Part of a small language model's weights.
Size: 8 layers, width 192, MLP 512 SwiGLU, 4.33M parameters.
Architecture: RMSNorm before each block, rotary positions, no biases in attention or MLP, untied embeddings.
Training: a variant of Muon for these matrices, 134M tokens, 4081 steps.
MLP neurons of a small language model. Each row is named by its layer, matrix (gate and up: input weights) and neuron, and shows model dimensions 0-191. Each number is 128 + 24 x the weight over its row's rms, rounded and kept within 0 to 255. Numbers have three digits each. A neuron's up and down rows have the sign that makes its largest values positive.
After each neuron's rows, "fires after" lists the tokens most often just before its 100 highest values on Wikipedia text that the model never trained on.

L3.gate421:139151120154155122120106138112106157179177093088144096156124122123138123138117123138096091111166151161102099099157120109151114141131121135138135117151080106124139089076147139160098154173154139144140135144149101128123096105144107135127122114140084091095158163107118096148121165152130099186113112091140099134132150127126116151090126157102110141117110174112087095109165150130175145145104109108138114118115136134111067171115178170138134133098144119142134110143076142085119105108107142109133131146124116120127142138138106110102138128170091130093171090158121127103120131118135155114
L3.up421:109099162116144156106134085126112121146126117131142087116122173128116144163145168110126184119104153112094129107177145077176139144087088132130140140130153145145117077130146154119166115138137109164066128109155165118145136139129124144122093112163125125132160115083114124119100138150135108173132106127129148127180149148151115105112130062125132146124145108155099116087110090133147113101132122097149097128128160131152117169135122161126112138135136132130156138106164140122157086114132097150142109166150118079108123141116103082112148129136149130111183116151150157092098094121154138097
fires after: "ra", "la", "vi", "ri", " mo", " co"

L3.gate160:141135139146155190118178147139128097112151145137150113113150134149172145113119140131141145119173108202134123122134125104139152157094082099128098138113113145119122120134124145123158104185117122126113153169150097108155135096146130101111156108110124097115151134109101111149107151158173099126156145066128139154114110109165152118165133130171141145096135133130155142121136154124111130138131115074102132117170137096185098138101161123095109163125103131150120143127148116124111084174133147082161169134116153112125166143152128184099097156128151104150132148149127104118118135162124130128
L3.up160:117149184130121143128145135109119111176117168158154173124166120132118075116139210119144135147125109119123095103145136127129133150104142127139105140128127140155110141130129097150137091138119151121138138126135065126121142141140106068143153098115116115105101120091142125118101093141139109138134114128138125150125114130158162130114095173145139113143144121157091150145130096067144117100117126086155180148101189091133151148123114137124109173140088112156097104088101130068112145171103133140160139086137144129139153124147174141108097115109083127145110136126134167117107106131128150136
fires after: " ", "k", "c", " c", " co"

L3.gate325:097131114130116109114133164099105115093123153129151154134115131131119134173092107157144170106084100124109154170102099166123100128108130118167126088100119119146155120123171138154135133128145111148134055127116110130111125105159089121131098117094088154140143118146103135153110119147119126110166155065132142112100090094085124117095075111118152083103126118096141096130148148105120113112069122071115112110124126110135105140117122104156122139116144122118104101143111148113113145130128137098098163113162138118083171115123131098124131136129175136156147082106108160147149153141100086099
L3.up325:139099091091118187102134114142094123147098129144136136149142139123131137140128172140115082149134116115156121134122054079129087131109162160133128163141150143134097106095121104141111162181140118121156130111138134118130136115114170172111154185122115161170133147139134163122117115147105129088128130102138094095137128148137099135096165149121150076104100117116098151152100122103111095130121126178076080112176114122123142117119118085113104153124112121115108113130095118137113102129118119152189110154138144152117128110125161186094117131099125104142102120160142143165132122141120142124
fires after: "us", "d", "y", "is", " An", "an"

L3.gate496:117121112106135148128116164153126106132143140109113193151089162130088177140108122103141103093160143138126077142152121083129137095120100129131130067145143097097138118109102085155132137182139089090135088095149086141071136186146122148130164124105133158140126184125157114122152124102127158119136158124114090154094120119109123106121088145151133157109143146149111163146158159123122112152128090113124131109140128075118120128162074100160132119115144124130151142154134121143132081106110164114120150140138104127102152116156124114114146142120109100143137170133078118116131137141114106123
L3.up496:118101094137133095147159138116123129080127155103126143075106178150110101093103117120159157158131139110129187136139129062144125115089098073110106140126146109150116098108151078141140130140134106120111089172150138117130129168127167100150107149096154114143157110093148128131121149120160138123128170124141135135184076127092093143108100158123176129138120138094096131089152140153139128102129141135141126113128187126121134144141127131133106119132125133134113139141115135157123105118131132114110172108117109166126139140206170119154113143140097139150143108134099113098130120166080118147
fires after: "ri", " m", "ite", "ir", "ra", "gh"

L3.gate184:089122107150093059168132102134113150082135138113115136134113127107163111142108156144101133103118135101127114171111124121127117110165115141172139100126103146138129127094132132085119141110155130111102123086172137135152148136153073136133111141075143142163096150144105140167118116141152135074128161090158118140102152092142135132144113085122178130105101115156132130115156131137124142113110156149102160102154122124113131114133090176121142135145112131102102122159142167173164152129138150129173107108118124137131083122135126117133159158121146149121169093141081095156066100136121127168
L3.up184:125148145166135093153126128091100092146114096081106093104134113124095090135110114113124127107139121129119119089172168094125142146101118176151141144122140083189120100119079135123151139133135143141149161163129183140135156148141121079149179099114105099120122113165087135152134147153124127124098187150153095150112131118118127161125143129152117114125132144150145138144158142166181121172099098135139110137104137131126132124131094139138123112098147134101101117136129162150164126124141147105128094123107187143124108108104180111106117135153102104123111169167128152109085093118130162143
fires after: "\n"

L3.gate97:089153121105122117137119105118111143107151138144106150123124131120123123105179096128156146100104116127120102115111150090152080110104132130134161151161121123124145098118176145150112135153160105121077125124121142102171176121096086177146153141120149135159133119146112089144148130127152074110137125154136162162147159113136129100176140134099101146098118144131117101091100100157131130109140127161056139147154123150148110142140103131116149141135098086124122111141116114184100115153087117150143116090159135096089137092126141150092130123129108108111095147106141133112082149068149090106
L3.up97:170127106141134095109122097106171131173142142114119111141124115148127153128173082155152136101092143137133150135128084129149159116107188100104123151175142088145136100114138174144096157083150141130157126093107158114114153136175110111104116146112140122129123176120092153109138141164116098137163120152141108127111138148133130125146126131113120136101101159139106133147088126110172108129114140115133165134207174196154090171124114143127178131124119147150154137157122087131078101133134139106134100116095126142105120150153125144122146117139107101097125099120115143133172111125133151121
fires after: "ate", ".", "ent", "u", "we", "ab"

L3.gate509:116111123155112121145133113110148111148108069123137101116138123145128101119138143133126115096147129106137114140125154078088154138121136093125162117144121160116082160137108135146143103126135110119134164120135149131142132178135143152110132151151155140135166103113134118110124105117137150185146146110154111173129056156151137139112125159122142115099151125159140120122103154053117136114124140185127120121160119134152156114139091160167143115098147126087109108113126153099087150094146165130103141108173151147155150143108102132064114131162187105107134087094126100169170160141122115137
L3.up509:102150117124133129141107148105097144130117168086154139102104104155109147120108124135130129128123106107116134106143184133112134174143110135136133137083100082153132158128128109144125130121170134111087119133128162050118166120109103095083108084119137072100167125168138123129102146173117125112156118155132136126105102121106131078101147156128181158139143134154137115142102097185103085169094113155109156163141134123110099136118127109108126123122113164086152120183101150118085124128164165139121120164133098169162128111138137130107114130101107151101132110149118101149134126132106113122
fires after: " con", "di", " f", "ro", "ent", "per"

L3.gate155:113136117093127101175110130105106085128132169085146147179151102111164149117116171138146155151111157099122115175147085126131155125130129150145130158095084142148106106087130108151156143121122143129118118151116111110146134156133128112062146103087124154157123132132108113123172141149130075153124198103128097144152128188157152086145123130157135141122109104115143104144162154127085147120135093120109126150160133153094135140159116134108173144131159128137113128177125132152097116154144134123145142138125117156177126166100091153158105142138118169133157137114142127124090137100108114107
L3.up155:102106144123122110122124091201153087141205085132132140116139148140168131131115159124135152130110117095135110118134148093108150109112097138144120101118124148128131149126155168121102148136122130102119155159172112128111157091127131073157154101159139138090124128134157152107177105163104134148155151119096124170130148118116071120142136121120121143113135122140123088186154106112082120099125154154105119099115099169105106140154115142170155147109143131144100138155137106111129150100110132163147131125121149132138166113084139112154077141137107129105126122130151105145087147076104085137
fires after: "re", "p", " Su", " Mo"

L3.gate369:137121132142069134156105129118152119096120149141097111158108116151165104136132122139136126125093133159112141114076099139139140112123142154113166127128132149120100129140128108149164146136156097127096126129136112113151123129139146124145155124107134208129122141127100124148105157108089142147128145069138068114183113078143151114140153115169097162108159123131104150171146149139128107183124164131150136136123125142159135149153121060106134094080103123124111132112100123104159143131099110138150104120143143162089162099142131091117115150134139100132154114092116167094118061148120155154
L3.up369:164098108131101102108113131116139110134069133152164116125156090209151097136105150121126121102144154104112166166133113092176130110168145172164143156151172151146128133124116125112151094114104124125162146124123094175142139153134179140116133109137174149129140151146163104125121084151137172125137088130141134144156111126101148154136098170161112153113140111152114078150148123130111102167103161104107123134105118078095139125148106107154113139106149107118114135097101081131157154150109145112130108149115112104161121160119137108174116146113147124123155146148152137120117082139117126127
fires after: " ", "li", "le", "ma", "mb"

L3.gate493:138109073101131152093081158116155153148119095133156112128104131143110176111118157130128121123108102110159121165091094165121113166149160120123119144118154137161131143146117119143104079121146161147133103124130143107088152116119124159153131131130142145128116158136147105162095124151128151120114130144080115130116129147072109127136136154109163147145116131155092167118132125057110118127123139165129116133137135136147147127120125147171101132088118129086147138131127124078121177089115069136188137118141117108167166120065103106091144158161131132099126073162109109138117138153127141143
L3.up493:147130113111146115088101105074100120107078128099140125154115144152122155108165132136115113136159179163127154208149122120107100107139091147127113142137123118158127148143110100160104154134117111066146082136121089101098124144129127130119158123099112126107104144140121125147161148116125143096163117132148122123112083145121139094128127168094083174168127146133116121098099093141126133114120129160166146110143126133133102131107140117163132178091136122125168084139128149111116092146110149181120096113111170138162121093138152115124118117114150099160134086163126155134068148128119145134
fires after: "th", " time", "hi", "in", "we", "day"

L3.gate94:110127110126123141125154166140132126114129144119138171120150062134127157114116142107139116130136105175119097152158185129136125126151121150094133084150085120142167144109125118125151170144120130088136171124164133118108153077080135157101093140108090152079147111139110137140156081104153071128108161118154137133121153141074103154121096139157143109096129210139165094097150111142127111100142106143120145103127099100154111135120128126131128150112130144133136139111125071162142121075128141111161163135126137161101128136100101133123107105140132166099161098138135129152125133143129109132
L3.up94:110127125129123097093160136133117180114145119136143131125128141113130148103150117145132101106075122088089142159132168129141124125121121138153131096106116110114161094114140157137127124121127156106144101102107149148129123093106121087122116114125141175140112144145158140139157118086125106083106114100131133141111187122186087143095162117084123147163128118123109111116106129149126126169134151135130128140095125122119145156128138126135154093087128166048112141128125105146088089118107150098140102079097159117080141156171088120146107098154159094161148102148110155075118154161118142133
fires after: "b", "vi", "u", "mu", " p", " de"

L3.gate299:135092100110146141108117148116170118118105111138130121137144170164129114092137091113144129128164154174158126125111095125078140118124182127133108134119113165158094133164153117107145115109165153173094136117116152131156143083155090141107117094106110129143161156159127111163118157144076129133119137120088111158094130119126141103106134149125114151162111168162137113163128144157129126139074082169123109133177151155148115138144089128090124174145122138164132122119122110111117167140130089132123144122178125112097131155109164147165175110119103168156111101121140123151090138130154154120
L3.up299:147111106144122098120098127101138127158113168128115161147125122146148058102118120108151072167138153153158138122170114117137171126087132103108148087113128138126138198145134143076151089121099116150134187149155117151168113138119135113106124133154106132140135091159117078174109139149099155123113115118117118110149107138142127141103156135138121149083123137112119179138156087075164139153113123104115121125133098112136136126146141120084126143166134118077142137098170111128135121156122110130131137131103111132137104136141125117152178103133138114143103124151175149116138163092148110185
fires after: "\n", "le", "s"

L3.gate201:164153152130131135104103104083146125106108136154101119138109100133135131079106133156167084138120149127150154172134087120129106137115148130112076126147136124134105129145150096139120151182129125135135112090129120109123121073130076133131153165123134147146147120130135087149099154132105108142117118115157173149136180167051131116108137123135149133135163191171129115136113135154159111134125129174086098178148116156121131168138122165132141137111148107136129102164119129138173095139148113148132142135113143114134185115092145097133155113145137137129145144173136176147128145169150129148
L3.up201:128104097135123155147139123088113124124111131153133172151120146140128084143107112120141100096182126137106157127153126166121100128094126131130088154139166190134129141145126125160147137147145172114148093067103116080114125128125088133147118162086134119111118172143173133122154128171125131117158158139164154131153144148132106088143131095108103152119160121073136108138105134113105142112111136132120155126107116181144125136113096087170105195110096107122117098140127143154109108103123121180125099165108116135149145123110182149103177140158150106103116089121141133131116116141134109131
fires after: "hi", "in", "th", "us", "p", "our"

L3.gate446:137129129093131115126129135135164121133121112155157144126124124103116143149070101090128134144156147095126144124123113163091124155123124111139150094130140105091126120128117115102164089091150137086100155118126123121155119122160159154128102153127115188128115100161093129143096108144120139122128116120099126175128113131164140180133083091153106174093110145129130091136120127162123089176123130140104064176131101106101119110162144077110123097086093141155100122108160138131185123139130126117164134153099130114131122122111156114149133156108122069179106097111109139087120138138108098110
L3.up446:118084105135116158171137148145121155131152149103131130145206107128165104151155161129106109125135133124103113171146119112119159139117155149150114130171115090133135123130080128094164170138053107085100145087125147123143110140117117104146130165118077064157103140142153097145103131125104118128123143126114129147084123127128148107111112148143165146104137107140143141127079133110178113130139140124117117134109124171138139124105090142126099132078128154113110109121177112115136122165099122132110116123141087127108149136139151136083142101109114107142183117151124161145157156117098083111
fires after: "\n", " \"", ".", " (", "-", "==="

L3.gate477:136149161168134113166153099090140110107131112130137151160081131132137143103170085123117123128100165150165125103167115163100127108109124115099108111102069148155077137119168156135140127138102101137111113087144088127141163126116129149099133142105068136109111145136165125151141125073167142123141114132118138119124099088145138128101107130129078164116121128116121150118126103126157163131162118134153126145116085145121178096153134156159145167138153140143118148107126145122129080158139126129161144134125114153104146124129118160128145165148100127125167098149134082162066143075122148133
L3.up477:126115168167149127105094136102088165144106157084150159132080121183150133076151112147148125143128113156134110158181132118150137112160135153135098131112126135108144117102126143156129120128136102142092120114124116111121131110130107125147078101165102140172125103182110117159186134108131107124144140141123084071133159095127114140110100138116128107104150126168154110171116113107146101133141137153127160124147158105076131107134138127134147161143122130107155106113175108150208147095142106136114100134125086142128120146123129120122106158126107128128075117153140175154128103152099142128
fires after: "re", "ot", "d", "mp", "ub"

L3.gate362:151101111128127110116127146142140147141116127125147133087143081154110127107125091086111149168118145133143137109126134114158083123081135095074142149111107098120180149155103140103097116122135158129148134157132135135157099104130094118134115135106153157099134131148091135132149143066140122152165131130137096122150115139146126134124116151091123156107134078117158135106122126134114086096096131143057153150084106114159146155100110087117128133089126137122096109118144107114158123110117130120120139178160134134088146162163172149080100147148116109142077134079082143115133161111154166142
L3.up362:174130141146131138100092132161150161140108134156154156123138123127122135117128091131102139111125074106132159127119141148108142168147088130095109132094137134101089118120105148129141108136132120132165118115075175167113077105134147188132126065127126159135186133145133124085139123115153109140122155136145165098162085128101135146123161132130127135111147130126156094127159132137154185145127160071085158129109119090123181121121120108100133104114138113100124148109142164118134176141108131126176128117124145170122105092097114117091142121117150153118132144137118151178141115133125178115
fires after: " N", " U", "or", "I", " La", " Li"

L3.gate426:113132117073134144127108088114096157150165128141097119133152123138141136146097136132122144148150154145110126107110146138138157130165131138073134114126102144103097134148112111135113096130141170117084121110186154139180117138164114107121087132124113125095128094183168124144124107149099118151078121155133124140146090113131122095146095064137097151149097149138173136147151171136131129170114121140179114124108114105073110126154121158163144140118138128134110104096127108145137114129151091102149133170154140111119099141137146135100113089135066154139145111155143149123135141110197140120
L3.up426:071100107083128155152120126099105125091147131126127160129167118121175133134125132131110113121144123117109122103128129138144118179123121078148122146114097120165123110118112111116097126113175153136108158099154112065108113140120109099084134164155087103143103110140180120105114134101135087120106068090124118130129096144137138134141099149161116134158102149110176110160137142108143132094150123118159096078128129090126090105182110129155132157123094140152115092088110136134141112151108120099145159109150089134124111115106146099113162121155171127144104129079146154145125153126155104101
fires after: "\n", "==", " as", "===", " As"

L3.gate245:111127098166147156153102127081123147155170157140109134111106118151113139093162147152114118110127160149125149097141120148131119169114165129149106130124140130125111140149106085117120162108052140141104137160086172110174122156133120149135143129151119132153107093148151128189133102108149129097157117120114129132149131124109138150143118118088137186089128138153132127104156136115144137111119117155096127130114096123164142088112092134149073149146154105125123169071111175110134075108145138150165127095127126149147090173129156153144122134145136072139168124117128099131110152135112163134
L3.up245:085088146153143150117171090129118112109135123127119154136107121192124154133147111143096091092140179173161150134137150097134092130123121164193109127127131097123105181116142140156135169162140108146148110121113141124118136160144103122108146120144146081144138080123121163108126134162117133087120127115113176097151108101117128145157174178114104148130101147140155157134089124118152118139137140131107103156081106135147117116122105109137147161149125073102118129162126126154089128115117117158173131159128129135114153128132148118135116156166134156106116127130157142191134136112074155123
fires after: "re", "fe", "d", "w", "n", " re"

L3.gate31:119091120141106141161100117148118115121128098101149122081150149106097106134115125123127124131153123131120138117069157117128105139107122128140166059083161107126142098173115146117121103153122132142144104106152080146109129126141131087110106090138178109149136161149122148129099120102108133118121112165160138140132129133146132085157084128101142170097189136106131140135143117153149133068132134114129107142118159131128149148116143107115130099098158199054113149102138113137118090160135127167155123166132111089118129120120152131062156122140126120112129136106136104119170156131100122157
L3.up31:138131127081118150104165155164106113120136062153144127105107169141134116143133082132115082137147110121137132149113144102089110159092123136127159138146101118116106115155119149126115168088150116100115127140152080138147104137177135106064131113109149112084121166134144119118123137110168136143107086140117124181114110135102147102153160095118086198159148109146110161097122143148123113152140126141111131149133182109175132121129163138123150146108177160080111151132103103120151120175158137166117139118131124117092137121139142160095137110133159123132111147084108129129158136134142141146
fires after: " ", " di", " re", " Re", "Re", " O"

L3.gate174:153127138111143151126153120111079082130151130113125137085163146099147122140142133144162108133108119104144079128110128131150177141094125099151110166137094133149073114160148132125105171129137119124112132129136160097131148117131079102156166063118147172131097088133111116126132143158164105118134164162146134148166157094165163115135163138152154130116081124119168126134123117161108089180106160128132169100129132122137097137149100158100131112151125137130131135166171117132175126116121165096116118131107082142118124103080138127120101120118151129157117140131147127150153124125168142184
L3.up174:113134092152133128146118128111104093137182135163148150114125130136159092163166129126147139153104120149166141138124127157155106079127164138111123165102098124114102126181123120136146096108194125124122143122095142132133111148161098142120104130145139117104108106119073126155101117121179150136115147147141093136158143084140106097095168147137120166090127113121169081165155131136147131152127120100143140108140094147150136083228122095137158133106133112154159129140144070108109102131119107119133133160149116124077144133132130150133109092141134126159114141105125105155098136126114124126
fires after: " P", "P", " was", " st", " Port", " and"

L3.gate154:105091094148082109121163107143130155126133127108119123089091106147059121112134152100087137155098144121103128166061134132137120144179123143145133090120153098073128047153123163115158145135116125105094131114148079153110120122088126123164129099166171124127119144141135153120136119110126152129155084150133095114143088135128093084114122166115144136103118138121171126107127106143108130106130119119098134139127179115137131121110139084078080110137172144124084113122153140107124148153148077118152174158129120131129161133144132116129139122151122141122153126128141103131120114114132116135
L3.up154:146149131131119123163135136143105116132168128111106096120112063161108121126071156125146114141121100119148159154113126129102132124107144166128152153116099130130135131134128147111106097117117137107161131113137104139132161170104112085112149137123076125146165143199076142101123088165146108120138119158109147099131122105128128134123164143136128140174139130141126127159139119129107119140100160109071174133100166128116139129163144092140134156112150146141116133126111132131124116147153139111138081126139096128130090188208158151167098156114110071102162137133108103122132116155106149081
fires after: " ", " di", " dis", " con"

L3.gate36:170120137159125153111116113070105113131146145119100145086103126106131120145118182163138156157136158136093140140110120103155080148084088166151119097141081102137142085126128101150110108127143123103129117141126143160113152118126112093147089128119115139134138152131135096123141098168169155144137125144153142148117146096113120074081076124123148120155080154136171140123147123126143059128121165126114114123156103119135146110114122153123149160123144121113102136094151135175091157132127107116140099100117109113143143148136150149111125113202139129130096148144134129130191175124136124158
L3.up36:111078098119171100119105126113138144182107110087098105117109105185107137124114077170130112145085155157117126103117144132144104125111130131130176111149154116134139092141130095121096167080162111101147132124108120126144132097175133111130090172118133120162135134135126087164136121097129103098142120125134123153101116144112090100134141119137171148122122134150121153129077089152165135156117118103140156126114149101153131138109129143117074101142093149133118104108121145115101147124107145089122116167108106123115166180119110159138068136091107099137093166124100144103141158119100149116
fires after: " T", "t", "et", " ex", " a", "fin"

L3.gate417:125142147122143127152123141112129134114123117059117114082149124129116110128117163172113139062112113129145127141141122067124165095156147096150084112134161117142152116140062162132155119127108126150137119137152125145101193147097160128109128120102130157110095143119102166137158101115141106136112151134116157152107125135117092115084108136090177101153141166163133140103110112132127109112102115133146111172102127170111154101137107159106157149154105128154133104118116111155116122138131153106123153143138153140157142086162125153122097116136094152135141079159171138145112178144080129141
L3.up417:131142104123173113144124138092131141128153096073091089136111125131143097140165168148095109099141168154088099118111112118160096081152141130159119113141098110108162119148090121146135134146080135105138101119155160088081145178102164144125094156068143094116103136098156133150126099101175160118124151157120116123126095139116127146098092160112166119105162137150100108141131100120140133115150131116154129120095160151115127101127127169116156164121119157130136100112095128090125084122142153127155117122087140188136139157101127118129118127163149089116139108126158126098135121125105139138
fires after: "\n"

L3.gate143:125157137126134122077151159129110061063159144124106140105115160128142148129127143134096097118110122094110150175153163087109168151113105128131135119102096110097118160112156149119117116107150139131168128116177140085102139119118119143094122126090168131140076136122168129119133122140132130085119159130139129091145169124106116107104161095081117140127134137133105113129130103105135111149114111151144121125080125093167131149078147145121160108135153111098149103122080088134104130116151137112126109138139117121130134127050182119099141092114150146111094116126150170107113129123151159150
L3.up143:079133108120151183122162125116115139123147125164088139147125146134168172149139139122141129098128112107112130157156171095140132121075100174137128125129099144133170141154150094172103108169143150149142075127162121117132136064144177140130138139078147149108120111139149103124183128136120173118131150115134104123158124155152119134167131153154160128097123146124113164148181095139124090164143119104133124121124103147121121134103163127110125109177153169133119163124132106117126091127116122131172121143156106117156102127147150122105117147105131154135188147115077088108150137135141126130
fires after: " p", " P", "U", " U", "P", "p"

L3.gate144:145123108117105170136135128119133159111126089149108130093110078148129113158092108119110129111102130104086164156132093150149131119114140100127109127143116077145155133101109140156130146136133152048115134165120143123144110131172147146109185119164117135117131129118119121125154128123204173158139127107081130162142138138067078157146095122110108158125112132123113130161172095140110113129120121083131066121142150139148108114130150098141138115125121120115170074125103146127089086111111165116151146097102105132142134106161115137115111106128107167114127138167149137131123108142162107138
L3.up144:120114148164102140148085099101107138160131168102122153141123105121110136124101135142116194163096139143143138139127145146138129125138086107144180122131085129181153135120133116081131192149141165124108159137106170114177100114106105147139151167132145114125137161070149138095154115137151137099153121094162111119134087111111098140106134156133166123119139128129144148124139122079149109156158164130129142118103090109157151102128128148113127137141131123158144124149141153101111165156112107122147083098122147156118112146125045157145135114096142172150135125132141137151087113093135122148
fires after: " the", " and", "C", " to", " of", " are"

L3.gate136:124131161105094091121150130132160118136093085078125142117099110136117134095102100127110088086129083143116164161135104142121117140147151128121110133158160116200175122148136109126151151160135094144117121149147139096177142084145133129106139174143159150158076126131139128139167123144145079135131133115088118108140135103122118136099136142127136150117133090135134094147172141138139122152131111164146158093116180152138081159145191142102117125145087154124124137145150124118147124095145133130103102105114109083119091127119147143114130174151118112113115124079143152100113075126114142142
L3.up136:103093153085141132117158116153117156113122117099146130132141129141134098114104112078164123149160133146142122090158121157182109134165158134126123136122171137165108129127145140094139128105156121141133126123155137094147148131054121126136144105121141119093121113161145062139135116125081107118135158141104117138107136116153091134124135181153109116118152071100088149127138141146148094113120106189133109134133121117072106097137097134114094091112126124129135108160163162109095133117165113131130136113138082140112116075104162107108093074150142099147095141120139117131132124143174160138
fires after: "ex", "n", " gr", " ch", "il", "la"

L3.gate208:128116094106091123125111088104150108086124116094151095127167151162114139186116097144116133108164144131112156126146111143115107082140163110127194121117111117117149081153115142109163164077141107129129150167131141123129144102156147121123131122096129131143097105152122121125110144126098133162132149133121138122127142137092102084164131105142157141152107100149134134162143133142098111087139100148097102143146159106127100112095111085123133149070088127131099079145104136124131155162111093123099172151111152170170128119134127123087085101146176141147102167136153144102129117114158121122
L3.up208:134170143115144136120144089159140108132117161151149135130157141127140147141105123120162099146177101185156150136087110141142120145136151136140100072155075113128141204116153136125152122150146110134136114155074139141126088114128165131121130173174121139111115126113144117158144172154131130159151129102144116142139109128131113142164040095115147139060114122138163118116128140146138102146100112136157127119117123105131065129109151128097093143104109109123092147132164132172162093114109110107140123130114121120143139138113137130121113126161133109171111130079129147108122145131134173155
fires after: "\n", "==", "===", "er", " \""

L3.gate278:065162131128131104134147126122098131138072130148105130104130168105140128085147168150111099170158131127114150109132141139127113145106130135124140130095132114130136108096120085100135098121144135163136108096126156120154131101115118142120124155133177115091157121134101062113118114111107129115104102134146132138084118098162059133122162141096159146114105128105171071133104125134146172139134150116115154132085122156167135123105139071153155115093128137127115112084163153103118120133102091100103159125136152137096086162144060129119134134135128125147151134159142124148147117080146113117
L3.up278:122118119127130164141167159121160108135128164112135111091110146044148151095106101148123103152147166131133100164130105132124126128135086159119074140115105108110134112126131117159145139143133114142117135148164087089119138122137179077135144128127156122128124123147163121101107079118136101092132130143148109120139132141132138113114139112119146115123133118187112129132138168150145126077110141095121134080126118091150151104115131122112071096099145161115059087104133133136186094165142144082136106098132130118123115132122153140173093102161144109138153149148137150086145114151105147108
fires after: " ", " d", " And", "k", "in"

L3.gate221:135102098151134094125146093159116165111095092121135117155118130095099108105111123118121106164098146176163155151167096134111109168123138139104164140138165108143081146144131081127109101121098158158149159084119138141100109123124119173142091105106150129147119099145133130167129160079169144126154115136135183126081124097144133108100126180129107136117113160139126128161136084163136153146159105091107149111101143087163110112138146109115109142117119134124122144141121136152134072159133115134170107116169131145105146110145131132155162167098106113156103108135110137115095138155099158153
L3.up221:153115098120061090122123070138118126145137161134130107121086152168096072099142132163109150161125116118161114149128092069140120122149149085119081104173140137117121111154143141134106139143094162099129130126074143126149123108135091176118142111135127150106140143097160108134126098131117098116126080103137125119099131123184114138112106109083110113147165144123135162174150156100133136090112105131095093140165079126140085114146117106122158133120136132103127111128154133155090166113107128129070139145163124131162121138136140126120096127152139143116145136143122129148097145107166149112
fires after: "e", "fe", "x", "st", "w", "ne"

L3.gate75:115138119122155158156091115145140111116165116135139131131142147127108146159137125152147158112120096122155146145146170103114149105147145097142123120111112133076106143159116101122150112133141120134096129101163192161102133089113154173187116143092155146154119134162149146199167102168074136158110112110129112144132104154134161103148112142115096143157164162150147126166101128149129114102087099152085125133151098121144131121166117113115097122104104091141146112112113090089140138119162141166147094133132166142152088086096123136136139154174130111138140128126138126140104150145140086123
L3.up75:114154089113103133132153069104146178097109174123089158127141084131132181149095152108136130134158151158137149099150104142078090130116126147138128126155131153152150090133107135114144154126130124100089103129105138124125132112147141117109164155130131119172156203130181151150119144085137155132130190135088129091129168138135126137129122128109086122146102086124160120105123119107107122103117137137152131100143100122054147110118176139123140105119134147123154090122141133146110103114105117121124130124120137130098119128109060123117135141096139110066123129152109149118153129147158128136
fires after: "==", "===", "\n", "A", " Du", " Ma"

L3.gate40:141148124142103135130149167134098119136113123153133132096117128125200120115138153118155116127165111148108117140112122135172113143145128100115115116105101143145112138126095161108157075136127131178080119114121108096147129091170113166145140096083117164133121140080134135134130132102159131129106143148095074137125176151123097141152123130127122163080197142096112119124124095139176133152098074090132155145144113151151147123137100171083112132148150130127112170126091121119108149205113122140154156113123139132118119096132071132152106110119118142151097130131103149157127141131123128113
L3.up40:119133117115136150125120117156083111155146147136133124153141123136122138063150136140151091144157148179140162141127099098106112142134135089136102095133173145132084136139112168159164099102121116144112150097139161145149113135138154121156114082113136147118169140134188129108161181111100141144151166126131078133105144147129144123113132138150104113145161151135135143117131171105166113135125139101130133151127132115091171130144118128143105148132110102118107157113176123122141078201129120094135140145165123104098098105158114168128117132106081094140113130130157153147151137167175155092
fires after: " M", " P", "M", " Ma", " ma", " K"

L3.gate280:135146136136135139130130098127128149121074121116147138149099130146123116089149137175142109111167152160142193149118113118125171175085114085120149155151136159121149144151131123108147161174141152143108107151121121114150116093161114134140150139133114140137133140162140148105176139165130152130101156109194157171140148133095112120104117108117106148126124121134158151093134159138113127090054133080114148150144121123115124139095153146135137122143167140116118111140122131150131106120127108100127088092123177099150117118116089154117129151165175090116126177111090122126182118155150095109
L3.up280:144134096108096106094136057126123132145132130117111144164116135133100111156126144136154141083122139124134168112104096126122132155114109166120098160108140138145068101114115161128140131185123110106142125090114101135084116149163140103161143168129117117149163131156046093142128124083121123156114104120129100125141140146079114121140124108109118161102145162152168146138108112120087119120113077100138100140152141180116091177103123145122136120124130113123144140151127171126087130096113142120123070122130121085143157110099115125105170162137126135106156160123123116120120132131153084141
fires after: " ", ",", "\n", "==", "low", " Du"